Weights of a small GPT-style language model, trained from scratch on English Wikipedia: 1673M tokens.
MLP neurons of a small language model. Each row is named by its layer, matrix (down: output weights) and neuron, and shows model dimensions 186-313. Each number is 128 + 32 x the weight over its row's rms, rounded and kept within 0 to 255. Numbers have three digits each.
A block is one neuron, or neurons of one layer that tend to fire together. After each block is what it responds to, as a language model described it from the Wikipedia text at the highest values.

L4.down145:152168156204080131116150141135103128094153146141155185189103102105137108161170102120096214145161128167166171109121148169139121118116059140154222152126128089158159116109157110161153117172141138128138184177126109125086154140204179155153106112126158124152157148085164115167129147107183165088124126108056131151129109115118134104118131199131102175154168121153169156155141158135133104131191
L4.down191:172138120099095127133141151114099169159128220100131134170054170103119131058160159149150232176144185134153141154101112141136139106169183140135162177156128128146134039096100136050135138148154144168038161092118078138077062103155128165109121108139170103136165160119168105198081084096109154161137147068143124139159094134145131053151131133113122078118079163184170075164146124143100107142145
L4.down975:146094131160102134104111063154125145147152162147063111131141183137137126130153111141104103163177106069091145114100147146116126151123156144157099111062120165158125094122125128066126132195116121169144104115090162137085174138108139160118166125109142136114077170180133117124134143135107113135192142126160117148103108139125140054123105120062070153123120103067131136131150109112124097151161
L4.down1038:086095072073116164145150132146086092141089150132131105117144104084192157147120093110169053156132111098117148173120115173096128118110083136134165074068134101070157147131175090153132183170171152097136147168160145105116114134157133130174112145116136137128109101107118107107122139095145153093160113149192090094104162153160122204147124158146138112103144080102125139090118168159133119130112
L4.down1448:128108114184096181119151151078125174099128130093140123155091155111089159108155128166172105127152138096132144160081106188051094135137127133099109083153111145118137128160076141156156070125187125164146127101159113151102137130129132131110171078179089158151087132126134183089173153149139095045138155164182032160108165110132119191190064159143147101099100045147094101113179151103121089113164
L4.down1723:111146093111128158149153182109146132086110116124143166113110100100122063124100145116163159096129177095122149134100125185104163136148081125154122163109091103158121061120139108110146108156158111099144190134134168093126160162054101153134125129058090092093178093111071143093158115130184150133157149141145204109131173186166152146101106061145090157118159145134151052137126121114134081121159
L4.down1765:152155136136075145163140109084066114093063104133119115048170151072094132019088144159141148162063093092116134121077183091114094132105107115155183141090142127110111152108149135077124117157151097148123138109133078114104107071198123144191151121145060128103182154091126101142137137106145100086169058077141125153138080132130106100094097140138132112219168103131101085100102119078123060130122
L4.down1828:170119133180107100141105138143187113128125075163114119105171135164110153134132155119111134119121079155139155149125148119110139155138147152143174129092138139105129112109175217146167139144125122142158090080152127131088130151082166094171099109118131107096125139120141126089119117134118096138122152085134083110142170143146167144140065137103148050094111115190163145120098114148191103082151
Description: Digits inside years. Middle digits of four-digit years, especially the second year of ranges like 2009–10 or 1999–2003, in tables, careers and dates.

L3.down789:117100168105186082099123099097096145129149115164151091091130183154122095114144119143153131140131144079119107122156070133125121175092082161117130067145168119116129123144111116143143118095172159100121126067147131093110097170163124078120143100093131220121128160127088140090141105088072083130045144162148129083073099172059175138109170089137164148137099125157141117195188161115160192172138
Description: Sentence-initial adverbial end. Fires at the end of a sentence-opening adverbial phrase, usually its comma or a year's final digit, as in "In 1838", "By 2017,", "While in law school,".

L3.down1351:143118152176114185134081103138177111101085088174111124082133110166146105168154082081175069064131119083121119127195147127092137170161105195148116116107151132135150136145119144113167165141187084165099185094152103117134088146104079113096127122146167202141143161192116156096127150125082118168113124130078166082067176106098130142136172101132152128084150125117119128084164156125125181136153
Description: Reporting/attitude verbs after subjects. Main verbs right after a named subject, especially verbs of saying, judging or believing, such as called, described, believe, blamed, claim, complained, in reviews and reports.

L6.down194:142120135153128133115146106110095087107168111137102092120118078123112183200037171124140106122114129081135130160193106147137139074148166196079090148140136128134106093094096150161104151062177144106136112142121192163109077137144118165130193069146131120127137137148112114157102136108125141152118131115172134136127147127173112137104116141108205175135178099098118136056111118145135095103130
L6.down892:121151104106134119145212104137125149086090051140104083152215119076132109125122141112088111089137169117098142172117120166179090114138135163176149113137133147135152106076186148148127156081147099088136146156200189125125108124108133131118076154119173152122166095125168099076154054101149110193124148083115159185172135128123136145137124113097106143121083053166085147077137112154159096160114
L6.down1030:090145103118147093116112127083157108168128155058104111112130163131118158130070125115185071087085197100126115159183122104167133087082078148166147180133118143138172117058066089066086108094160145102148086139147125164112127129114141107127114122155120129112098131158177129163108184094118164138077110131085154140146097179109122156114171122111157116107144086146090079146014110140163106112153
L6.down1214:106125100125154106090103119148146094163171129101133126127160154059121081105055126135146110136125186113175118120140162174164077131072106157140141172139093163137168073084126074084149153139177143159119137070143115147129174096152169156090119123161124144126102112147134111102123133114146159100062146160082098123118128087141102130132134127114112126133127155105114183125076139160131079096092
L6.down1591:116148099138173119155107163103082107133132181169096100158127116125135129149109176157147113118157112107174119146105128133072117106119162149093165106168144112204127047107103146097141103088125169133123113128097171082127112139177140092095139114126102134125041082205105124176088174152162135132141110202112138126130129091126167126077121119108134127161151157093152127107114098077052143115110
L6.down1696:141132075173133172123126062099102120122144109146115058149148116130125112021064127137132150178111165118157128142134143109172107196118136147173127131125142166090109096113119166099121191130184148163121130133148102115118150151123058155101162205117133104098083108083162168182116151139128081115077086079179132106098191123151101132177185170092158138137154135118167121104119135109133136132131
L6.down1723:127116148094102113135138081145091091148115109093119192106137077103141161167050172104090123131147148135118193132157129165150179122110105194131091122157106108128072081146188115150155111140153091145126138154151164164117138082059150154120136103058125122112164205181143118141108082128127104141134116124109111158181092142140127118150089175046129147190119150125143151098117097141100087148139
L6.down1974:160134118099149166093123131105148114137133110193122112154104093127110083143160132165085105166121090113155077165146131168122193076134053139147118140109060110149084114189103134134149202163105152156123193156142118141042195122137073125060084118144151109143123109073112177141121116174161125123130149061131090180133132129194026189167156156125084116168124173155115122143108122135120076171061
Description: List item separators. Separators between items in lists of names or things: commas, semicolons, closing parentheses, table pipes and line-initial bullet dashes, deep into a list.

L3.down525:113154110122111171140140151108161062125132160159134175122106166090123112123100127161091097125131154073138155138100157106115158131206137109106125132181066096121159171156146098090117111091161146089135162120129115123091110199146088121124101116120147141074099112110116138105094166135071139107101114077128149150094110162134110158131130098132123080113105165111152133088140124155154157129123
Description: Inner digits of years. Second digit of four-digit years (1|9|99, 2|0|06, 20|1|0) in career lists, tables and date ranges; weaker on list punctuation.

L3.down1394:149149107099142126081064134097150116096173150080138112114100142142099154190095149183149117098143147109091117100093118155112145104129162121145124123082175162085133144132086104100079149172165098125137124115116088122166068140142182167097111151192059134160061159140128088122127108167145126167105114112103112047153184172136142139129106114092149146172129097137146086156152132135065113113080
Description: List separators and digits. Commas, "and" and mid-number digits inside lists of names or dates where another item follows, as in "Rio de Janeiro and São Paulo" or "1864".

L6.down171:164140152113107082145148109192169101120143050142107161095110127130094112151116105132168157163122135120091165114166144123163154110094053165119141084113126084109150126162116099170117126146155100157124066118073113097092134124112070111095125123163102131115116128156113136136146138078118152119088153119142183167120139138139126099125178110121135153157079112113140141122143182087127138165089
L6.down187:088123152115101178150147139135198112113095174147138156125101182122125127102100154107079121096109105155102074153148129108101146145124159100134078136110093085144129103147144121125065130107195088134088127143099081100092148060153196105128084152169143121142146099193102153193117135155177116139147122154018206103114103123147108097112158120143163117119136149129055146120152070149082145088157
L6.down503:110138156157082130127160152151108165124145143140082096134176134140081202073139176054164183098139118135086105168092142121126077141126136112124143140102136114115140082059122159122122032121146118139097111139113103087135118091153129140122200154136150162123101155129110106138163141150135137111155156147154136095117081149065145113116098128190165208155139101168100088096123128131080195143081
L6.down596:160152091167113181113152114087148119117129195098203106114111116160094120066189061154127125115085131175071130189144068119173174075169171111133156120129111112076112137161107188101169097147087149160127088146110132133084141118135124127111147141082131132102161131110179133136146100074095111135141145115113173143174138095096142076182171141107131184167153072139112119151138106151119098187134
L6.down899:102135129123151130154130151127148083072138118111118165063073107093125058109139170067120133094102101136154119131136140068135128164138146156116071068172169134157138119156098149149127080140187118077126100158087149137120122107196100095130156058173105129088104090161069106102094137110096105133123082099085138129086120106102142131109083125109173108103118184118109136149138185110122126142119
L6.down900:101122148101163174135135129121107166112107104131179116097182111175106157166082097199127162121124108066100098145127144146095123195104099200088141132145133141185121121130127150101190057100128096074120085141114173103194096121092133094111146136141103127129112061177120166155191104119111133142146128123123151099113088116138157144128096134039145165129142110096116162148161134114136072172157
L6.down1170:132146171150134155107142128091133085171153086128124150093140163191066122132114124096236150144210101153068108159153123112139136185135066177133110138106137082121132099104117131164125095094122118158090078112113086140181132090077178170152184124135168142113150142048104122142112117118128108107108146164108047110123152131074143177178145146103127130087083162202174126160148120126094126067204
L6.down1827:153066100100098142178095087119107098138122099112106176145150114170153169160188125095153197166058163109130137135115136134145098070148152160140151127149150066110126091124108131139084159107108126095076143097118140124150143107077183111102150131098080115104159101225108137138117080089137138137173098122083071158133142095157151150119204147141140095135123132112169171123087164119088152090117
Description: Clause-introducing conjunctions. Subordinating words that open a new clause mid-sentence, often after a comma or reporting verb: that, as, because, if, when, where, which, said.

L6.down94:120170126142121098127143125092143149167134086131056118107125104147068148161116143121173121142090063097122052140099160132144121146148122164161122119129183096108056064133119150092129138110116150107118181173162056107097112138150118138094093122155163104156098122125071169091109145140127110118151135104118137094129161117142162169095107118143154147130153154074123154151132144159105166184145
L6.down174:110143138137131135090146140079156168113120066072108041116171143133093155199079094065111121168102149144129123142102090146130154141143133094110115180135151167156131119182072122168109166078108161145066165106179133150134124148145081136101171141100124085133064151106121107145139125089066120115162157145175121150140132153161193127144131107070151122126127127154148147107167105093115081099124
L6.down633:089075104162054082094139159141081116108090081186138142138176136182095130181126150177176126183133096139068135147131118107102143165112159152124175073129127126148101113116144157155111178076130090170139107194152084113107111172136177177106138111142096169127118105158158123178124144098119127188111096150127145162126147084134065151106178161079111127108192146088076114089127148122083129131165
L6.down705:130130167098175106125114157077108145109122135091126088120174129126098114145139062147194130091056129112142164096092117074100124103148101130071090138126186114174120123119092140138097112138151126136118115150131123144093138120123134119094118077121131191121118186178112089156176056139151076085151120081105111080129112135134085117126169111132116178144095150083113145135057171127135104126141
L6.down820:127118123118062119141131222092092167112092080139086079101169102095126117146176108156128051139069131151121132130117171155088089193177176157125114133127132095085165154140116119171148123144176114149085149160134104113207092082087142184131068176104108132101115111220146126145139092082128180119095103110161172114136222097107121151166119161116128120143141120103119151079099180148107078063141
L6.down961:098108087130135134106225130167111157117109153145143088147103129146104106096082125123139084127160059139117144114137129092162153156154165082088096146192106077134165112145136098091174097085096159115165159099119192104141071116150111077198097171126120090169114120144129137141128188172148140141096145162154113136088148187110127085116123108099112144135116158138133118126101101141099128140096
L6.down1098:128114102117042096138101171149124105068059159160117144123197150103088050142154177116086093121068110171123113176094085154102150127139145105121059178077158114123139107165158086105139134131135103106147139136142143139152128121149175145119094145141112174145100112194123090215130104158115126134132115092147160113128096140168132099156108109125154146137067119114189119120169096139079076118096
L6.down1188:180126137164113118160118078118096132117135149111073210086140160051111053143129078113109115138047094148116102133120080119112163093120113129168126177129145095088070111164133074105202128067140184142183159092137151134109186094149177190104140086122158134112108123243154075095170127134224089134151071119109167099129134158166133126067133110043140193102081099133122089124103157178117046127186
Description: Verb introducing a work's content. Verbs and prepositions that come just before the title, subject or contents of a work, mostly in academic or biographical text, e.g. published, titled, authored, on, include.

L6.down213:115115162153126085110153203110093135184052087131101148158172137088144176159091077156134169089102106161078062093099117208206132174164144106148128112188164124152094122154099151129136120107134102087094053156073165123130083120153094147076180100148088123177181096094129100151150204092138161118154119114067133144093091144129186107129133130164156109135126160157177129119093175136095083116124
L6.down287:137081137074169146083146063133102163151154175119113112211126100137133138129113129136115121133099178055147081046099109138148199117134115098147139119114117137137164132058139120161133128114130138130097162173125092095058104102116109101099169155140064144122093125052135139167118144117120163176116122153100126123152109131123154112134125123117156144138137131123096132135136143158167181151203
L6.down542:148125156126144082134142153169118133151151202134069081093140104129121125135132139156115129113116092165097175121116120150162122159079107173146151139080134105046173097110131087110135077107072191140127158093137095158126153191119131176126077209095130178127123131152150137174141232138085121115119149137146129203056133129128106079127183146137110097099056185088120150117128099101115084084147
L6.down642:082118125136070125113166118130129122091089139125139131131127163136167192184071144099114120167155120137094183059072084107119139141080164078086157137159131101113177147164155137112179133158153107142144154129109115055161120103114147100131109071166135045111141104083142128133117104099150143184135167132106095199122139124131142176139059145093171148114082166118138132081139097147116131107136
L6.down675:108185116098123113117134101134131140154155107146163152114177087176143175180131081083161176111157109116089056176141104125149216167146092087125160141070160121116146123118152101114106147111144142114131087125117161126114108177117060157115124130112185135106153155097090135108132189123150187139127140154115114111052161103121155113111143074157145159154166138164178099157115107108056134163099
L6.down1295:112129105124087105081144224144098118107108139121164101118052120107161093115131120131080119151152170150166034132108127170143094154129136086151129156119139183099105091161080147163111088085121129168148112132084108155116153062108188151086081150125090082141122098046138162055100127059143172146165099155126142182132097095160150096118128119146096125159136176150166068127162112103172135215124
L6.down1902:191130114125144192150128094122149136115108144110113126139042093119083116072149087118087150106149138179119097123147082159149185159117123121146144127137107117081108161185094158100096137144118112113171168144072172096123137108106129122123142213119155132163145097156096151112059122173118135138165134116168142102068144124140092140108125126197124200111082109103137103165133187133110114111118
L6.down1959:129067088098129141151149107114114141165100138192071134096107140138144058144137119124152119169138223170101074110083158141173175110141137101147157123072153140095121140136208045127098120124152143157145099158097085134059162192183125109132157128152135122083142131119120079117124120105141142145126130113147113121151132120122139110156203140136145116152088170153123138157112059105176130116117
Description: Year-digit continuation. Inner digit tokens inside multi-digit numbers, mostly years split into pieces, such as the 1 in 2010, the 7 in 1977 and the 9 in 1998, in tables and lists.

L6.down36:150089104083062118118154099098101108049158153113116143114135140161102112108108118082093134118111120139133162170142146113124148111116088087127119179131099148100113146078089155138161091113110112110098115129134157148126145000140181112173225106132139149090148125096199136130185124099099133092158160149127154195164059117162173122128113133126101141113125166150147146095105143137125086130107
L6.down696:133125178125132016152123090113072137083179128137157111104170163165137131038134117109138151118152157115092118128154121113089159172136123177106133071107175066145089159174202160083139120138176170114101096074085099079148070175119073131074149087129111139090112105169040104140160139104184155153173202158110122078199125113102117146125103108158129096086094143121163146149158141101146182148126
L6.down700:115150123144215171165144091187105154140089109157150197130111154117119119123120200117085127151095152094065146095108136142096132118123197110145140128202121075103148174162118169164185121159163145191185129070123081129111112133163106102138150176110141132136164158104135108094178174107094160138184158095131164056125111121118160130114107104225161113114127100120121130109179209184078123100122
L6.down717:137143158109161126162113059067063104076136140075135181100126144156160191150151161169127125145141124075110136126158115077108139151143129125130137131134127094132144159117178114085103090135089138151157114097153156109138103117118132149159187088080131139163128134126161051136187115142128131115064136139151128084140147156101141195151159118168136095163125122141084120165178158191163090135162
L6.down752:148116108155102155159137105155104092141098149151119102182133188122132151149144137136168158154121135171172159144155101180154191152160114031151147138166093146095155130081107116140119085120095094095166160147109145181154135148192155123161085121114083133125173106058174096126125143149174128167153127112101099143126126115181122160102126118123151098155105148140175158128077129140124106092164
L6.down1297:164119150074105160158084114058157156120126090124150088118172130171075128093115114149082159098133092200135152125178145120080111085145081112126088141099151124134130054130146125111118196075172121149095117168128158129146149104129117134100148122111176172166125152164139137174146075123158143101122096107121157076125161150161101104181089136099135177108104103124160166145117128135172212146199
L6.down1303:156123093132138103114176129119087076165169143146132098125109140137094097172130107102143122158126143158162087133172142106103099140106104109145125104107156147159170125114100163169130138101158162140088160147165099116140107195156112098097153131109153183160151072117136156097088128133090089197113097159156126116102089143150131124113145138102133188149082156199138148157148137178103166161129
L6.down1379:054078114149152063120133109107135099120187114105139089117177132135143113109147168179174134077129129126147138123186142102143053110090094161077147097142195140193133170146126165155155126082173160088030159118161117127145065171174135126135141107141115128084159115130139106151121115084125091154112115161136113118115129099126141106090164138152061122168105092143103153126175182144154169128164
Description: Sentence-opening adverbial end. Last token of a sentence-initial introductory phrase, just before the main clause, such as "From 1946", "For this reason", "As a result", "Until then".

L3.down405:098160122124118118105093125099134110119095073115131086122101126107148080141109105130154088166100159160082134153092153175162143126094101146132141069173096048102175139096084164079162144101106130118105135127100132126158095152152144088097116095121088167130117048176128131157109133125126167155167129119144151149106145116113113126120082060133169130136167092154131167140196128166117132161124
Description: Object-expecting verbs and of. Ends of transitive verbs and "of" or "down", where the next token will be a determiner or object: nullified, complement, "in front of".

L4.down112:106177094147136200093116160179155134161123095126120148166116111141090096089107143176148118084168175117117134113113094137087121108137139109134157102170107136085131193167095097102159103133168171100132071135115182081171131115098172152048155094116107131130150088149136163142146168150170136108111124151159074113134130113118077170140062097196143080082092121103103112186087215132061143133128
L4.down227:078127065130134134099112138164091112153139118153107145136087111083142111150157110151089136117135097132115111100102144118144134172083133156093195137137123152162113130159159114127144123074094099135149075139148136147108140156136166131108124136097131058103122153216127137108108223154166099197151123107140143075110187106172156086107175111122105124132149116189102117148121124143182067109099
L4.down634:125180174127141153084030113114113140158183124135153161115077160146172086126130139087111124111170128153161107121125145150162159135184180085129127141075142183136102137163133157103088160171114144148148091154161078137083057080108120129102072129112121112105157103142161100157155148098124137114076142107142191169139145088183132106156148121128151139134084178163159134200196160070150166127164
L4.down1150:141133093109105125114124149089119174093086115138184125110127116149161094106107161159149107103159121081147097104096172138163117157153204122128163101087198106159099166131106144189154122112165157178116108174137114155133121150099141133121162128109086082183139164162090073093154156202155165159069091175108172121118126139091137066094098129125125140161159162090140133184146067149084156154153
L4.down1216:214133071216122186119097137109081117113139122082091082107132131135158163135078080144166174138122119070110062107090133129114106157111120085114086097116137149144133129101097136147142131160123088105142090102176166137131112153147116186123148151122107132158113195114179167118096173128152100119125093135113137086165140116098121112119110152156165141133077066073127154149163129159078156109082
L4.down1248:160130097098113164065094166134171067125179099134091090163113071094142127084074139105145156152153120091124092113090148112138132149115120118103121096163118145142153133130097100111127138132121186150147111136108104162091078151121138147130161120123110083137065164160198108147126169160117092181090125166098132097155133133115101140127120116090117126123150162134103108083105113093071125079119
L4.down1317:076119129146144139091149139203097087132156140153120146107121083096153121139122165128094141117119149141137169189155088096103173089099116148187137189170124110157166131132210144126158157162134121153076144139104096137116072207104146141082148120160081105093137138169132142098119100157129100155143074134135144189140150147167128137144131121131153092160147166105179140135150109153109164084120
L4.down1329:135125126098115107110133118064133123115149111183173126070070107075151125168121159162150155116141118097122154142064145128160075179158142128165149079137157126148109100162095127079061124156158183121071168137086100114145124201070131115120170112100130074146154153123143082111141159107108132120157130124193081140118111102096203055144140134172132091119133130187117150035130138139055130170121
Description: List coordinators. Conjunctions and commas that join items in a list of proper names, mostly places, teams or people, as in "Indonesia, Thailand, Nigeria and", "Chinese, Indonesian, and".

L4.down137:065082091138147097078148071136189151095118129072143148109125150162167133134108119079196115109125160115091084162113139131123146112088120176108123118128131182120142136165126163148165106128139087156094182105164126145161086159163124098115121131161129136162141132139109118170100111122081098112107187169089165138100110127123118156154132127143142099133136181120126134092181156174109159132164
L4.down217:091138102133130127137135071161187157158176120109169103121130095182085126092113122160173166136192142136123075178129128097160086106165136145081137089132106075117140060168148187110088116148141119177129136114108118133135100116134169201062154106112126146139135121113106107126147079113081078137125096162139126078143111158116077145101120154172108143101137131138080136106148192113133168139172
L4.down395:152154127109177137093118111120128130155171076139096117115148158116193102111167132123108152155146135168104144133152141178127091158189128203067125150152075120125139103193136119154163114083108124128109134069099074115147115176088147078172131176116120157199084112190117132057090093129176092094169147165106108104116153169171097132102139159154121127121078194158117127162143120172203094127059
L4.down1234:115119109198086143118097102046133168120099098108153133137072138120091112150104145154168109149114086134090186134085114159076119101082079085092138121130109120090123117127144141096076077155096078144157135149145107090165122127105090140125167093109149093145139207146125152105096126092057119098187120124115123152137117141171111131136085099169159123130107118110117129123089099095138162151154
L4.down1262:144128118156144094131128104165152085095118128134160103141136122147153172124186184122138115131072216104100110130121181151131113113155149121149139154103071158116096159119116107154146101115147153067135187137110192086176169099151107154095148131145112140122138172192157086149188125118109092121085104096094160119088131117146167162092057054117151146118109128145138082085214125084096146148135
L4.down1852:107164090089137108140117089150076099126108114170091134118096055119131106146091088154108145086117133168174135150060108063132127115094087138102108127153119152149154116110112132126158107127123105161130153129065123133191160132132165126115119134154117094162112126109110161103088142155158174101135181116104108158146122150139139087140113105162125108124147134127092120151157103113140123144157
L4.down1895:109114117090098179084134126108124179165099123199140126107115097150144133106134097147149134117094157144169120068141129158083062148108093083154088106157079123108113135069141150141129093098133044118133120118160085104150079120135112091134161142166149115152097146154165112163101096129147139114159162161131131103204097109106156193142101084157089150141148118147130126103099080168136165134053
L4.down2006:068104124117087155110139087125097085075104188132082132191107154129133186142121136129093132092164111130088074122099119123139100127083113160165157159143183149156079111108119135208137140142135116129117116136156134122117058090122116108079163143114158167138106130180121128130177137102124064068123111175072184137120159188125080112121178129079134157178133138134133158134148121133122128184120
Description: Reporting and speech verbs. Verbs of saying or revealing and the that after them, just before a quoted or reported clause, e.g. reveals, saying, notes that.

L4.down436:093147104100111169046159130122115088209110094158145130055109097149138127146137135113122081070133147169118123088123086171159167154081131109134119079077185159176139199148119116121135112114112141134113105163130129124164104114126099107124199124127106131143102155203112141146140107160141148098116082095119112133144120116163109163073123134100122143176134080108160133112124088171114112127117
L4.down577:098177191165098146127139104144146158193139127115120138123113143132102136160142141125097044101074091130157172098120161093148136102150164129061154065099152155135098123145091106098109109170190109156182151157132153109069138102111135161096178135109204134106157118143134142147182116094102093148095116125168119102111114109157092132124146128054199177175080175140092116139131153146107105157147
L4.down1068:089111127129127108128155090155145146159152130142105081140122137122125148135132088098161099140159145136155107151106125139164077140120151151093132107169183111153093116066143168169147139135167181119100193158156176165129118188148110133161104073126149090121124158104132155151071143080120083079111173091111120119128146150142153118113109137090096058155157089160131150090132161103132134160111
L4.down1166:156128139094172149120123101141094122085130112150119087124063159120133094105114110129124121108124103134145145153126136156132174151099070098184130149126121028181188152179158160100158100091144149162090131154180075055155083151117171087155079161125077145120120148160108108166098109151140134108166139160121110088087173142125160120188156137150127147128087151180150130148153172137103162132164
L4.down1298:150123097048163123158108192096103141149121104127172080140125112080088083163135112086128102100118068139117136125131139121133107123134110103126115155107138129175173154078087172069098080122120153091153051175084092104123121106136101119143140121113175115095139094125154110161128113154188057093152103093038106128092097089071129128139160151094118131155171147172060156161089109160144133164095
L4.down1458:064159123104141125073128133153131123156098161133098161105215083085125115149173068123151113156172105181114093130140102117153076172094115140135051120106142124129126130106177137143124135138123093134129107180143204177143116128147174103181141165104121166126109124171083155121105112084141037100147097158101086135059126127119189106122117104121212173153152077091107102124124126117100131121130
L4.down1507:156143124111109126104139059144079169111143108161139145136152138080170233190098168173100084152139141132080135102160133159130103118095139099110111098140071155094179137103128163118163149132095145160111165152122072130125106126078160135125099097045144163127112092238089123180121141103153074129080095163118100120131091142130130125104156115130119123158107103164160126169105145165096159137071
L4.down1797:090139137136106083142044142163139137122109177081107126099089216105065107144145091108081121146143079179151139195122147100137148179113128179136088155109118144151137163110112173081157155120157188142186098177137133100170116073183144091156091121118133149103140134225120136168107102140166112117097112087094125119108123145145135135070180086086142114139112161163129137168156096112063110067105
Description: Founding and launching verbs. Verbs of creating or starting something (founded, launched, developed, set up) and the word just before the new thing, as in "launch of", "form an"; weaker on citation tokens like ed., and Jr.